MLP neurons of a small language model. Each row is named by its layer, matrix (up: input weights) and neuron, and shows model dimensions 48-303. Each number is 128 + 24 x the weight over its row's rms, rounded and kept within 0 to 255. Numbers have three digits each.
After each neuron's rows, "fires in" lists the words (lower case) most often at its 100 highest values on Wikipedia text that the model never trained on.

L6.up246:174082126123147077123148140156128086129108112117123144141179154157130163163100163132112087143147140145126128150148148146148103120152140096124158171115118096145156130114144109145126125147112119114124124121086139141143120129093132063121121110123112159163125160112092127143116103121122145154096115108124116128124107126093148140095165143094141118136141141117153140118116118168097164175144139126177125114147114101123094100144133125132127166160102120145096117173139087145146112144151168141120112138070140152122140154159119079164116166164150089113150141118133162145107132146105115135119133160094144138067123115128152109109137130147105164142134094090130134124167124099112144129118115154127124165144109130140138140153145089118195135091168175111114090134135091133127126131127149
fires in: "and", "in", "of", "war", "on"

L8.up58:111136142123099133144121153143142116107150146154143091120112121125139108129154086128149135136139165136148140147096087105171156131144190133150144113138109141134118138110127108128112143123189121139148132111107137118140126131182080135093154157116140120127158157080130150132099129170143136161108142103127116110121127124108164067145113121152135117069127132146128138120165093123141108165076107166157095139100139110129117141090107085142117156143134139174122186137099111123143119108123126090194100114124137109095137129126114124118175122104149094092164095149170142144132094135105133130143145116095125151133126164133133116133077068111143111128115139109152130109133141147160147175111091122133101115096168123176159109147189147111123114096112139118100112092105196115133138156144110
fires in: "of", "and", "with", "associated", "architects"

L8.up616:115178120123121166157119151150128068127176093131127158122132151153141126134124139178109144183080132124155113125095173148122087110142096128165086128139153128119129115105183134113103156154117142116116116130135118136098153121173122133121098122153130153118119139130122093098085130155146131153184164143086139157153112160127131120143155169127155159150096143096111120140177132119178147127138111099157098083168126133116151108166099146098145158140144121124114129135116133070085175130106154097116106111143158118136140151116128104103118111113154128145114144143130113125085157103088102128128066118131155144146157134111126121128135150139121147146111116092140112107110112139146140131148138111132162108103152123139160152125097157096106074148113128114106078133073159153150136142076122
fires in: "be", "a", "the", "were"

L4.up1325:139146136120123166107180135111099127147125128139131108145126122072167124146148144120149136134148119107167110106137132122116126127112144151096157140172126154128115074144165157139151082142105093141189139085116168179126146117137169127113108115113182142094099129102095172116131108091119124118098160115119106113093125115103134160121102125106119129121150053143152093105102141157114096122109165138103110134143140084136110127132114104126154103120118136145154120109144085103085111112118127123153084104112145167149107130193113130127126107148156138113166130108141113128135119167162109124130093175136152092108140110133089173122135091135146107115145132091117140114120166106119103128147112138106139169179153090102137146139139157181153150147150173123131121151109145094121119144136093
fires in: "that", "as", "his", "though", "since"

L2.up1108:140130132119094080129138158133089128110092174114158147121079154126123112156122106128174126119152122107141072123108101102103094157140116104176129084137127168137086128133160203120140135136100186135053113158101148167151144150111113129116117179161130142134133118159107127131090132127126112140122143123098140151176173102143151117136164153121145096104115154123111153106149104132105123162096108131143112107157109153111114136121157172126152128153083095099139123111136149118178160109115118143089138134118107121107138123141157129093107081118082105165174143160191106109120153120117145140122123110121146109119137172115132115158149131094109146111079158131132146118085122117118133109159151088091175137135178142137123114146125157125181126121122137107147141125134109105121106099173136
fires in: "team", "series", "system", "station", "tournament", "game"

L6.up905:102113127106147143168127134107147139146127144156156140121126096177160123119107103131185138157110160132119141151118137108141163132178120137152112153094170185127121074106134133129169117149094158104120166098154144117156147139141137139137094131141142159092100113115099150106110139143145102104137123124107131144183128140109102111136122134183126101130100093132126119065132086128151139142092137139103091115145169138120113087139141145136094120130140133112154148104145165116115157142120122114145103104152142065132094114113124121164137137140118110114149164141081162098098162136137114125127132153129144147127159161092151122131116107129081102124119112119146122140108131090159173086129105107123161131173157176070134098137081104131126118114118126136146125125072096137103134152147113
fires in: "of", "to", "as", "with"

L2.up189:105128131110136151118187168137161122135146112149129087129148122157130140115150176122103107124153058131131166148129117159119108157118067126121113142151120126157129118107120123118137116125112102129169112174158099074141167129102156122167126134130167065135146133147134056136092070116141066150141109149105138077114148143136118099132121141121135119128121097093117137110137090114149144134101146120155135139117110137126136103128091142096107132132097125148085109138129122108083118140131092082177120105121151096168140158106155162136160138114198108141164128122117111098136122128105117162113143115107139153142161147115130129137125095120134146143133136153110097109109122111158140116121109103125121175118135131095149151106163106113139101141124129180139106149109131118131110169091111
fires in: "history", "worked", "wrote", "greek", "world", "style"

L2.up888:132130123110066118159161092117121112119162115097155150131108143123146155157116134120151090073117127107140105127077122108121105129153109110108118144164157121120150122136142174136162153104148127142138161141155179163090111119113111120107136085127118109110123132137126106140122157113099109170151127096128094120118165187135112105144130177122106138104127124131130121109105121129157131185118151169140132106154144111079110162145148125111173114123132141116147104157130126127145069097144093130143085101157119147103137118127144152113176088091120119155159145114152157123112114118142163119155132140115163155103119149146139162116106121139154110104092099136126104147090102151173156137087080091128138112168168104096094135132115123132120131140102160153109146157129113124095127133125142
fires in: "team", "congress", "him", "league", "general", "tournament"

L2.up921:184098111120128111176138084101106124160109091124164115163139148189151127157109145118121148122121133093117141108141143130097144145143139100134125148099131149125121114136132141091149103162110114149115168124118110142144144112088132125149149128163152147125158139102142117142085136144142110145138126130138143117126150163145147099084138102140082133102118117177083138149141155057141111103141168146128095136126121120113153151111123064107112118149127150134100159144106113145126110142095152089124099167140161136122101125105133137112131112148090135106150111144182180087086095133147123122153108116145071157092130124098121129123108154120151147104110140123180118087079086131141166170198162092156142143179122143145141130138111106158111137151107127088129158147136145109144155120134128
fires in: "later", "together", "business", "show"

L8.up1458:134089139123176166149149127148088116098141128164120067134205099129158179083114145117135117124126091093137143118101127161126113090146122131130159142188134115107113156131167131109155121124139133155126156151124158137138114115106130171142166146164135180140122153084131115169112115098141117115111101085126123156127148115197132148123150139145133108125170119112149095126154129119110126118153159126115145133140115136136103158131122118153126156097124122124143114103123106123091133135130176139193140119102107118131147154122107098167127120144146164107132117107095114095171125152111118131110166119123111060124137126159121152145101118115096167153110110163134070128051114140173121090119171139092111111095119119145112165095167135106083126124133141131122123162153187151106177128145076
fires in: "of", "at", "for", "in", "and"

L8.up815:078106122104172184100141130161138150112154089129120136144138094126147130103132086156152129074138108141178162117109137100123144118096113172125107154099104115153133114114112097126096126116146111136157103127168133127108157136113124144133157158121120107142112126118089104126131131143174134081123187125116148120121130149090101139129139134147134139136096154187103095060151124104073110154128171156146137116147107142144099119115157162130133101106086097149121105142147126129127123116162144101168110168143134101141128152119131092140088153122109097158145109132163113181159116157161125110140135098187159128146086118119145141153129129149116129149129112118136101106099127113138108130129112108114112114097135137111108162163111130110125118135121110119124121161137165081110136146104111
fires in: "of", "one", "augustus", "and"

L4.up282:123119104127148155125132137130071114130099107133137101136128130151106154124113097102154086143089108125174095092112099108149115135132125137145116126141122119127123191094142091138163173116144159122123137165156097153170181140130148161142148118084107166147107080120140096135141148159115118099085088137148109155108107118092146132138139121141141132127102213094128144109144139129120105144162155100124138098119133180173123139146123112109140125113131146128122114109087116156110172108103157101132120121124073180079120103103155120100135111161128159139161109116115141120162122156095126136115135138121100104135166095151138133221175132142127133106094099165135136123129107136129089134117192126177146113146139123113100166144127094144113111183146128148110089173099103132097072116096130
fires in: "is", "it", "s", "can"

L2.up1237:148138153163146118125149131073093129130120137114137128128109120148139156158149156156112163119150156102123161144152164086159157108171117107148081150143101111139133113140106149083094144077133113128143122114166150141121154110126145119107104149143148151128141109089124179094118127071154112094086129162117141095101139152136098095147155098136146128128130136154177112108121087101142120114126155140132173117125166159111138165132076093144140143156123143110138130165142165125131142124116112089121114081084100135139116137136122121147158122159128143121160107105167141122121074135186182100083126119135145130135164109094139111094134080113132111102084113102159132092139135163123109145136148085159094127110147137129123130140154116140161114129123142127148141084133141123125185143167116
fires in: "it", "they", "she"

L2.up567:087135104153076142099164099127148117168102131117107136099137178125107156137137150134166131109155132139079090126110145077129139123115083148174116140129062134117132113096101087126129150132114122107086136149127138100125119140135135114142133097144116110137122143152112106113129132155129154142089133134105163131123114140134136141117116144144120102125117180164175140118118113130170145088158134074106110128100169129157098109129132178130147138130111152139091129110102119146140130187137121122144132131140152114124159115148136125120126128114183064071139158150112152156109107098150104179181113131145194184112111145148061127084129104098122111128140114168133109115126089125120157120141107158131094117092131092131096140145139150116097112125123116173121138099121132089121097140151131
fires in: "center", "based", "while", "chiefdom", "election", "action"

L2.up330:133133137100159191156120150163144125091135096150144124119142130114117124094112089137124126113142094124148096158148149146091123131089115112132135092117102096083135145125150114106118119119107147117157090113113155098119082161108128133125136120128177135162146085139144097100140108127123129149111110088155119051117127196157118092136139110152099161150143152132095140119131151103105123147154170170115136126170157081101101138119151138144168113136079103101136177147130110109104156131080150136158129155090085096167133155124141135157141124118150143160109140140164108114137136108134102122140124099140118127149148161137083118165119091128147136092133118126118142128089152152120119161107134109102095105166139140143118135118107131128149115160169123123098144175140112121149149158100136
fires in: "next", "set", "personal", "career", "field", "russia"

L2.up1149:105145191109132132138172140115131119149148133132123127121133128128104153141115133142141092134158138129155188126127168147148150095156110172119132170122099153119125112117153080091116157136073091106109140130131149150133085121129127068089134136111148170110148101165136084116118140157141134149133119117127139135143134135097091139106166105129136131112145098106079115093129111152125128111143083101135144128111161081095179152147124122129075097141097143121135136132142141101146174102131109166133134149097127104109128100135149128152120168114124104119109062106113115115118127104102113107119088177146138155135137106157144125136116178124108134095146119102135125102136093088146150150174160137120121149139165109168104125097108102176158151152134129147147059127143091121108124135176105
fires in: "built", "born", "is", "played", "died", "release"

L2.up554:164123140131071122162149157118119101147077197064136138148101125160126108163097132110165120092100094138122092075131080093145113145147104103150121114146132114110103146150158126129143157157098162128092121139126179122113137146118109106091092153122149124113095140134152077099128125103127120115092126126116132124120127078164147157124163169081169133109145136129133123137122125093125134130146078138099109087169128139149076157120151144121153120144094112124119148121108146138155159135113130166134152172103112147120134103170142113108100069146107113132134125130169138100147135110100109138111150119143187100147120129128133127146127109132124129096135114134121149122097125110103125126153129113087150131124174127150118174149149146105156118123152126100104118119118105148145122094150137
fires in: "station", "school", "system", "engine", "team", "building"

L2.up595:127133132142105144106155121089131126123114100160153106109086129094130145127166159113128141075107138165143121102142104150132099136094115151158078122122091144150129133115114135121129139141123114088163132158176148162158164135129112075107163122102161153110126107094104152130139104108153105102093106173174147133120114112116114158106111146186090142109152133132141091089123134109096152118178153091140137085156141128113133099130149144164142099127134121155108136166097109090128174156120101125111102163096113155157124096125135096109083145098122130114133097141089151136152122143150117161116176161116170117124175123118145134110117155089116148134112133143128133069146111136116159123157100115109129119155142106142137151143118128109175099137146146113108157103134141172160160137160090
fires in: "after", "before", "since"

L8.up514:146112100125146161075156168130096153166148122122128121122123109160103145160134153100126114147142121170124119154130133107140099112125159123129107154123137124135126096138113105164094126155128131103098134103089151129102142153137120096132101096145113114123102091149082151124078140108163150115119092073131115096151128160107134128125125161117162130135123101148170126129099128146097120103171161096092141090116097135173112166132183157104153115156127089164152129174137113101101099184144131139119126148199090107097123116141118149105171116137144107155158153136146137109105114130151097143140153116158153125108110090191153100134111100116098165145071131135130130131116111131103142100114118104135167120136136129141113163140140135115127160121121109145118107110143131113105144163083192
fires in: "at", "on", "for", "from", "in"

L6.up1346:105118130178162130139099123091164141109124111120102149165141072135171115170121124149147122147149150107157164162109129160098155125110104163154120092121105145158126081123137118131147114145145126135191115084142126138125096154129140096129148110133142165142133157126099137100190095107082109121141127121147132131137158173112094133157152095113067174127175155145155136105152158121142127174107133103107142160152100151054134139090134133153072134112109172147085148114100121099151142115106104095104128114140143121137171135162134146114111146134138177126099155069169161149140096151104136103097095132058116123132132129087107118165117133176168143145138119107084146118125102146119131080149135145129126148174128125175122087147094172130135131081147151134124127148104146175138114133151141
fires in: "of", "and", "eng"

L4.up509:148110169131160100127146127115136136106147147115084126121137160110115137135133134120168106119146132148137149101171085121154103148144142122117097061124104165136132094103057108117136110118169108145093076129129126144117109135148129107118141115108130090135148160129132123121103132130164122125146124157130137109125130097119124121137107142136161133165120159102129108156075145129089149168131141162126120128092129099116145137110088127141130136165131143135134133127065187079095122120099114113127092158131148143130108096159111107137113115139133117113147106140173159145162101153134166163128142151135106147136101099151095135135115086121140140138139086110098140082123109118116140134147122107132150146165107159098148131192095100161114143151087123125127108116121146145116146168109173
fires in: "at", "in", "on"

L6.up1176:146143137164144136083119155100109107151120129096134169133148128085109120088103088105134190086128152108171098130142127131118173134140150115143125126134153151175096088125113121157141165131117129149142117110152070110115155105142141104125121163117104141127115164175147160141148122111142168059149162120151098115144169100143105104126158151161134157142110094172131151099134164097156138144134112126112152151137129141086124104161154118131081126148132114126106107130127142138145160097094149120117116087111144171118132159122154144132127112142122209124147128130142153115114165132134108102131112143100126100145087136178116156154119119175160152130128165079106124167121111151117141113147152173175149134131155142137108100164112129182135118113161134131126130094125109151126097168129127
fires in: "the", "of", "which", "that"

L6.up1264:067120129163120159110170152133140116093133113126132134134130107104131108159133112099140160178135119139148104186103117139139125134139154088166170094163133141103096141149118126148118103108127173130174129147144153096112105126119161127145133112121100095131098111161127098087141150117140128104134149104140122099142159194112111162130154089088152142149186114087155148139131125113107135123119143112099110118161125097138115120080153129153113100173161087108098154161053156109113111104110137137137125154124132112134103136132097112123168148139107119159123139092110154124119122140157155104165113134105132111111093141073144140092132079125108170150122155127127138151138147151127162097118112147116150092151125154090133148138129077127106157130159139115148113121111103092126167151106114
fires in: "of", "to", "contemporary", "and", "approximately"

L4.up1509:169115173113163089138093103090139123118107158139124078142130110134096164111112179158178114150116107126112160099118152146164144147124122135144112151122132129141150169106139115106137100115121120095131132157121133125147084159169140094124141090126150132105106104083165141101111125096097150150124097150145127122176093133101162105149126095095133149066118167134111113150102102172095122141156156156150159092136151129105160106128134130121113108135116118110091164133118171070124142112118122122132124119120145146130122115136125119124095135111120093141129096139055157114115135144139094145131161116128114110131117141118118102130108128116103144119133112081109176117141193101115133168127136152123116143136117078120149130160106142127148115102089126087135112106121146140093165097130173
fires in: "was", "as", "been"

L6.up257:118123143126140134144142141171115176162117089137104108152140153188123166122102149183106128144087064153138129089097164134166076119152134122131111110127163094148121139100121116121116118182143113152113086155142132140117145126100133105111121142151102083164113093087106080094157150108133118136121083119088123116128090167150150074123129129142154136139121146150166100131114151103108147127138112121143165143196138119172128116131103114142123139080129129142157141125134163137158140124148139134139136127135174152118136114152122101115101119138155137099105156130145132140102118116099153134110137099137111120162167128126134128175181134164132175125126085130125150132104149145092101127152136124106103128098123136158157104115125159093123117140138114102112108157109147147117119144131155
fires in: "the", "of", "very", "at", "be"

L4.up782:108104096117135139121122091090117105108129122138148146168134126113109089109113123177131111173101097124129099063121162113128132108126098123131141137089113106177155115117093124101103113121127145121108165124152151153111124095109168124179138145149106098160115139137106168128164210132159102112126176165120151129132100135195110101169103127118116126104154123100134130108098132155135080105119171086058137132144150146130135150072130087153122119129106124101112180125111131135116163134114134120128127133124128144122140079129155103129148108156109148146143153147136145136120131161141152143120122108094112097135126144111143083145104125115113183150138132096110143132120141133116189154139157109125161135138143119125105138112097126120123118081115191105105117142133122146117135139143178
fires in: "album", "population", "has", "have", "called", "member"

L4.up884:111126142101125128090128083139091134127127172166123095116133146154102130148108150129139142115114109120135117130129140124133171128136125131158113145174129122105121139079123102103123098130112140136131087134120117139166146174120148091183136116111164140123129096137133113135109148099082153105141135151141183155155113119117135147119149135171152139062162116109180073151120179142073144133161143126135157133154130141076065162145133125129141171134117166120134125131104133127118114148128170136143076173162114154137160128104126126107120117104116160125150140102083154135113087116118108107136094088106138119100144130122124093138133127151090134131115089090154153142104122167146126117140172113104164110115149138100090096130136144136135088117141138111123122164111115165079155129128084
fires in: "is", "are", "can", "state"

L2.up19:140137138171097141163103189179131099076114124117100153093104134120111125181107132144098114165111107143183137114097158128102150109132098111095098116115155130157130121135129135143096165112144145128111120135126133124139136163132074153116119150138118132109096086130103131173148129142108172126114133179106161168104093187133122167143145113100122143083122099118152170154153143170139156118130154077133110134120142117134163146168091114122141141144091115159131122129136131089138135114126115119109162120118122108134116100103140121088119149145171127100153106129145105108102151132127164150098100106168081128107118133134155118092096101134123157139106127135142105097129085117126099135142119110127117123153156109132141098128128117130156121176165149109118135110164165101083157122174111
fires in: "music", "genus", "organisation", "organized", "band"

L2.up1038:125157133124117097091093142173088112149116105132138166153063129133122131132069077123138128120185124133129082107102171169099129064169088171143164131121097095108150126099117155127137137073115118143173139094136170139129138135112098109156118107137129190117123119115165174115141120120121104145128165098129100167122119142144159117147131149175102118139083118124095137146145152118116128147092116121131136163135143180141126125122125109139172135149123099108106108132192159078134116124111137118152109139111127128132126111136146123137148139148091091125127108131121153101183170143177115140112160098144149135155192141136093141112122128088140113109163122108138089093119105116128112087135113126120137118130159142109156126115136160110147097146144081128157137097133180134162105123138159
fires in: "such", "well", "together", "far", "due"

L4.up701:107130108135154158133150094172146154160102112169119105141129070175146145085096138144105153121133134105154192123114126146098125139128114155133072122162120141149116123127113132143139097120127170137158132099108102102121119137087130149117124115147116096135113108138134125140124116148153084092101131098113130116096121130117123121159146124118154171185113092076102167141147117156107137103116123164101095111133117104132139109111126137155128114081127101153142155122125136096114153112147115092152124159126137165139102158142140132148104123104130148125095121156119140102144156082135056122101142117094151083115140160183167133123169166149122150133135144124107118127127171153097116150086128096159117150155163100097137158101113140114073183139115129178106076159144137117136156090069125
fires in: "with", "that", "and", "as", "at"

L6.up315:101166105163121150129147159104135106127154156155124110138171119145122165123136120105130141150101114160150126141115079159135131097149102131124094139168156166138118101111106137123163143165184106088161148132171105145123151138147135108113131107111126124117167107127105125109190136133109152136113100085105074115121135149123112117166142098154132136127147099138109101137114149121131139113086131151143144105170110118170094118169169145113125118098137132153169112100137131155131104104110178102119110153146150161093158142126124129116131114100108112132145159181192136097153116125082129161091151132098064101135156153125143117136125137166178170093150101114163115099098104154145117125138126140119139087128154114143138107109123115117116104141184133102129120102103092118150165150138154
fires in: "which", "same", "following", "a", "that"

L4.up1023:135153131122145143122137169113107064151102133135126153141108164147111096147104156117103115116128103109102128143111177169155111136147133142144128141128123129092097114072129146129113131150097100156094079106138124131112140113094160121113108136093110142094113137113086112129096123127116100139102109116154132121133179144154121099168184117100145136119115083159127151152091145118122138120150132134124114155105176182132129129148098139151157103134180142126105109108123141130094157125155169155110132180093122134133127121130134148090159111151121072138161124138119119080153137133083149103099152121122170136127172092129184084110110137160088132117150110186129104092108131164125074132121074151111123134141129116149132166139175128139172106132131120111123155110116126095163117148117098
fires in: "was", "it", "is", "are", "as"

L4.up494:130096119133158169092163113108160121139123103150106112117087126130130121112104149161138141117114068126163134100132155178122074093118159108141157146147127083182099101122131160141134137136160101117105079147053116078123194117128123106144066111109106137151121136168085090110133108127140111128114076148143142096117109151141115149148126123118124140140140151090117170094091197105106131118130146139138106143163125150145088123144145126121135126105135126145133168094144070139085142105103155135157157128109128129165127115167138106107124101118100163150110121136112132113159136169101118148104144115106150102125147155142147134139115128173130108149167140140100147125114129124096121126125099161095137139151107103115154125162127113136110095143103110119168103152135136106167102118105148
fires in: "was", "is", "as", "were", "with"

L6.up1078:138123169112138114130136143110108100095129142123147103100087107110103112148147163133130126149146160124138152145141124120137123147090140132167071105178118084111130134139124097136123138089141108129099123141151149105111139126109071064150141104132168108139085101112108110154173184131200133140129127151121115118132129125089152131102169144115144178154139154131115105140096084120162165124146154119153110135130123104132103091131147137152132104124138146108142094141114111122159132105119085156098121193127095128076146140111109174114155123141140138105105076143149166161126164115150071127133142131108135136087131071109207116132145098116113151127148107116162143121132147117100101120156131096143159123120104132143111133164127116135143121128115108154084133149139127144152148155121159
fires in: "and", "on", "by", "in", "at", "the"

L4.up885:162138128145117118119122119140111119129149153133084142182144128167108130102174096121141117130172121158166186106121104153167091123097162115120123124145140152180133118136148128110131137106104142102082129116103146125113129101157096140090147110131139147134141116131125142108110171133127137091097105129115155099105160161133140163153118128107120141130147117137143112122122130151148141136090137139107125105102104147128192131138094142165153146144104140133129103159119103056083149163114119110131111137133109106141147104128107128144152121120136138108151094128124118125087117134201101152141091147117162105125154087066106105099104091123158118097125155135094149096094150122139151184142127181151121156135111149117105128139121138127162141097126156087137091120082156141128145133115206
fires in: "he", "there", "has", "had", "der", "it"

L8.up621:110153164156115130123136119104125089127095107087119094188098125132121126145138132138134092129118140128119103130096132112140133155148138119129156121114132103168076184136122118145147094158144122108142127106115141120105136105127087124120107125111125161137152119170115133142136114167111116119165161113159103172117069171131123088161152175101154147098094119166163150159157127106125181127116141135113118101093141140168130116089121121155129122126112153126145142150137132088145103136121154134130134105090125120144145134140115116137143157155162145098148152100138136140068119102125118161134126104095148112112132135148110111162083123161164109120125133059161097119133116165113097089124133141134152140158111158172129102122062140101143129154113094142124114141149152167150096121133092
fires in: "of", "and", "at", "for", "to"

L6.up999:170142148101107142148146148128125119115117164168087169110111123171175121151119129101115148105166183124121143153108130139104137136153133130119176131104106131180116162134163120113100106129113124142131162143086093101104123169132121124133166136101123129127122096133133082118119146108112070138082113119124141143125135125139134108137132089103131171134134169089125112117113108124118106139088121156159181107161157111136147144158127099164119150197134154138125099165092102126152137117147144127082148150118092129141139119110131117153102105104123168135129103057087165147147155100143136127167187083130122151160164145152126122162175138125129105087164140119150115126109146160119157164135132067090115113134156146153099107148099149120124162139087128128122119145098144118135184160098138
fires in: "and", "or", "one", "as", "biography"

L6.up1300:111105152143076129146130111101140051132124164145114134140113156119077097161137117199108168119130122125102118129118152134146150104141161162120118124147161131165126125094117110114139104140145101135085154179084134127145144147124157126142104110112135139127100113133132101111142136091132151093124143129122116101158129105100137137126128131123125169133105165163139146148124115104116143150180128131120116089178149076147118103131135115110149115124101154142107138151125130115122119152090137126078135154163109154087131148123149137124132144113136094101134127135111165120146122122081138156127089112084176107149146115142142139116109128147124145112156121115109093081127126098127142170157104115126157142127132156119163111162100104175112135139132116090123103174123126119107124140159190
fires in: "the", "was", "hard", "is", "a"

L6.up506:111156161147139153128127127114113108147086131168117117111144138151117119141100135085122099138134179123151112170079093109144141149134112107107163159118152130078148108144128124126144110123129098122108101110128114101144138145175150144137087164175133163099156165105128110167106111101135066138134182102100133118148100156123140106135159118172128146136151090168137117146171139137109153128105120141181110125153142139199122139125095118162101136136142121149111112108122146094146110118121140145122127126155101110132154110142107152132140111150148172143110100132181182135134144115118111119102139157108125124131153131097158123152159134149130116146118152108131138141121138148116085158180143127139146130149088149136112101121103204144114102150171154093159105098129156152142103158112088
fires in: "of", "the", "and"

L8.up509:098120128180118096132156148070116094159114143185113135134110124113163113125128115111130097137164170124132162142155157130141122117089151081096127098131162140139141136092089137142112127124146095145139113134099185167149119103136095122101139191135091156118164115079092132118114124111094138106165212100134136155093123192131106105094134160125136106153160183113147139141112111088110115101094136138109160105149151112147135105155167096123135118083186115089100135148105151140096124114094075148159090125137139092156116135150132159124144097164147108135116127118151119134145146145116126132132133125117150144117107139124107162111151082162137121137153153104187102132138135125117095112138095127140127145139161136158108105112129130093161132131104118158111110119125145137126146131128127
fires in: "of", "president"

L2.up910:150138138145123136131093118143088101178129175143147148120095117103106121137110085145138144102108145147093106121127103111147094110160137135144134129162101147155155139127117157129158094066135123119187161126149147152128099132175081078173177103065159170103115117133118173118149115134133139106131178120119091124114132105124144126138149119133148103188095089136136113133112140071132138130142126104123121115208117140136080179119156154114153119146158103144131100154141143118172113131131139151103065156111115120092151159133138166081090115157137115122113103085157134162177135154126127145122099113114170122144192129157120129132131126098121145105108111145130122082135126110118135106130088133156126144160137133124129112100113113132110121146138073164128121089154166136146129160142130
fires in: "together", "well", "led", "went", "then", "along"

L4.up311:077125149171103157124155129129135151135124119124106174106156162136123155166124153127122136104104127095107172085137136179089119127201048111115135099138132103125088108145130153127112130150099102149118125159123131138121108127126121111142088138162148131136141141165105133148110123121146133102122080117078080128105114178143171171127150131151109103155165162124137112111142156122166161222138130118112091166116132119165142153113145099118120106142133135106127122119139110127137109086173104148161138154140121067113115140113102131124130147138165139130133169130131150142146143146169110116125111130128151160124135153109081096114091142091141118134132117154096076130115096136149129105175092137107100119158133125127154117152117112149154104110097070164109135128143099088130135146143123
fires in: "as", "said", "early", "personal", "stated", "history"

L4.up427:162129102101149150121145135137147140115101102119132124153168154141070144165104146146119063111122113137148132113124060130143131106162097131138064126144119126117147116155121114128116133111131090109152168155148148120120179133111145108123076120168143118158154107090106132123163103126119150125106115180101155121169095110135090115130118114171133104102151156148143139147122096094142127156141139132142142129158149141153154105136132152141194071131093118129129114102167129115119153093120109140123123123102114168113141132118113126141135134167123116141151115147069138115109142132072093131071160118094142111194146111122138102161074172162112128123123114126127162113153114108128097129102147073125102132171122129144154162091145129169128146141110132141123107120145115158080129094143117
fires in: "born", "pen", "died"

L6.up322:143131126137142128109124092104124121123154116117106107150135128123141133110137121108092163133110119153139128139142131132129088188112096115137104117092106159112161085096113153107140119122099122118139147109134178130157127113115127126135132122130100166150146138128130099116143117123108112123151170142126121150122105143144091133126144100137148160116129116136121128119137071111148158117157123098144131138065153151122090053125064102095173167096141074141142144165136089101105134122113119116144115102149112133142175106142130119124160129150108117117147117165063123119124148098142086110125135143133153143090146146105139171151112109154118136166139148126083122126120179177174073118095139113130175148132162143117132093129156127137116140125136142112123095135096124113110150091151111
fires in: "the", "of", "to", "between", "if"

L6.up571:100140122111120085081111152055097094137126133146131091115147124150112140171137119162069180125168163156138119083138133107120149129088128100123120189169106194134102114134158172141125136126122118133145161121130139145147130133121171130106155142120166123075135168142138118106156113147148112126104191114130096120157131132091148139183109115134116173129085131115106066088121124109108109124122099119155142100190120168104121103153134087132159082123108143163161171124143092134141123098121156104104102120102093123149163141152142125085141131133150131159113131104151111146127160133105155105148134153133132133144138110140105094112159092118120082119144124139115198119118137157125114136136134147131134114118122132118115166173136163112150141141117143149125119084105132152107150137151103
fires in: "the", "his"

L2.up404:120117098171114097135094079124138147145148098088083159137145123108157100133119121122150150113146145106107112129136130148132145122119138162081166092129108110093098129161113107148145142144133143136142142151133163136124089161126132130168166113097119144140101136134150182133135186121130096135100108142122140175089109105157135127133124124179113125125116127129103152157148110131079104101064163082127166121121153137130106118143094056139154149126170157113158116118108136131103159120122125109102124092144097156105141100134141159149106106124150189080121172142106113096160156122146127111123152115118119093112117146180108100119125127109118137125116092124100120127121113147111173122146142128130109118114136136153082069112128121146106158102148126133148121156122152150132151102139117
fires in: "later", "city", "country", "following", "complete"

L2.up604:079121086159107135125126113112120104120130158106187097100108144173119099150079118169138147170101121166119146126149125159121136128113109149146117161152119113135111115107143112146138131110118134120120142127107128090120114154141140103116118161158119157102095073127123177156145196105141128133111180119135110117129148134143131123149145105123163132109135086126116115137090135121085169125171131106099095122171173137119104144129084067177135105121134147109124120115132096116118159121104126126117099106134122161127129121141142139117111134146157097073164129110083130137154124131081101155074131125132159096169136167098183116151102101141137150171115120179103152113112125115137130152151149149100106100145119135129088114135133125094106104130148120096085090131133147147161114139166118
fires in: "some", "has", "other", "have", "many", "most"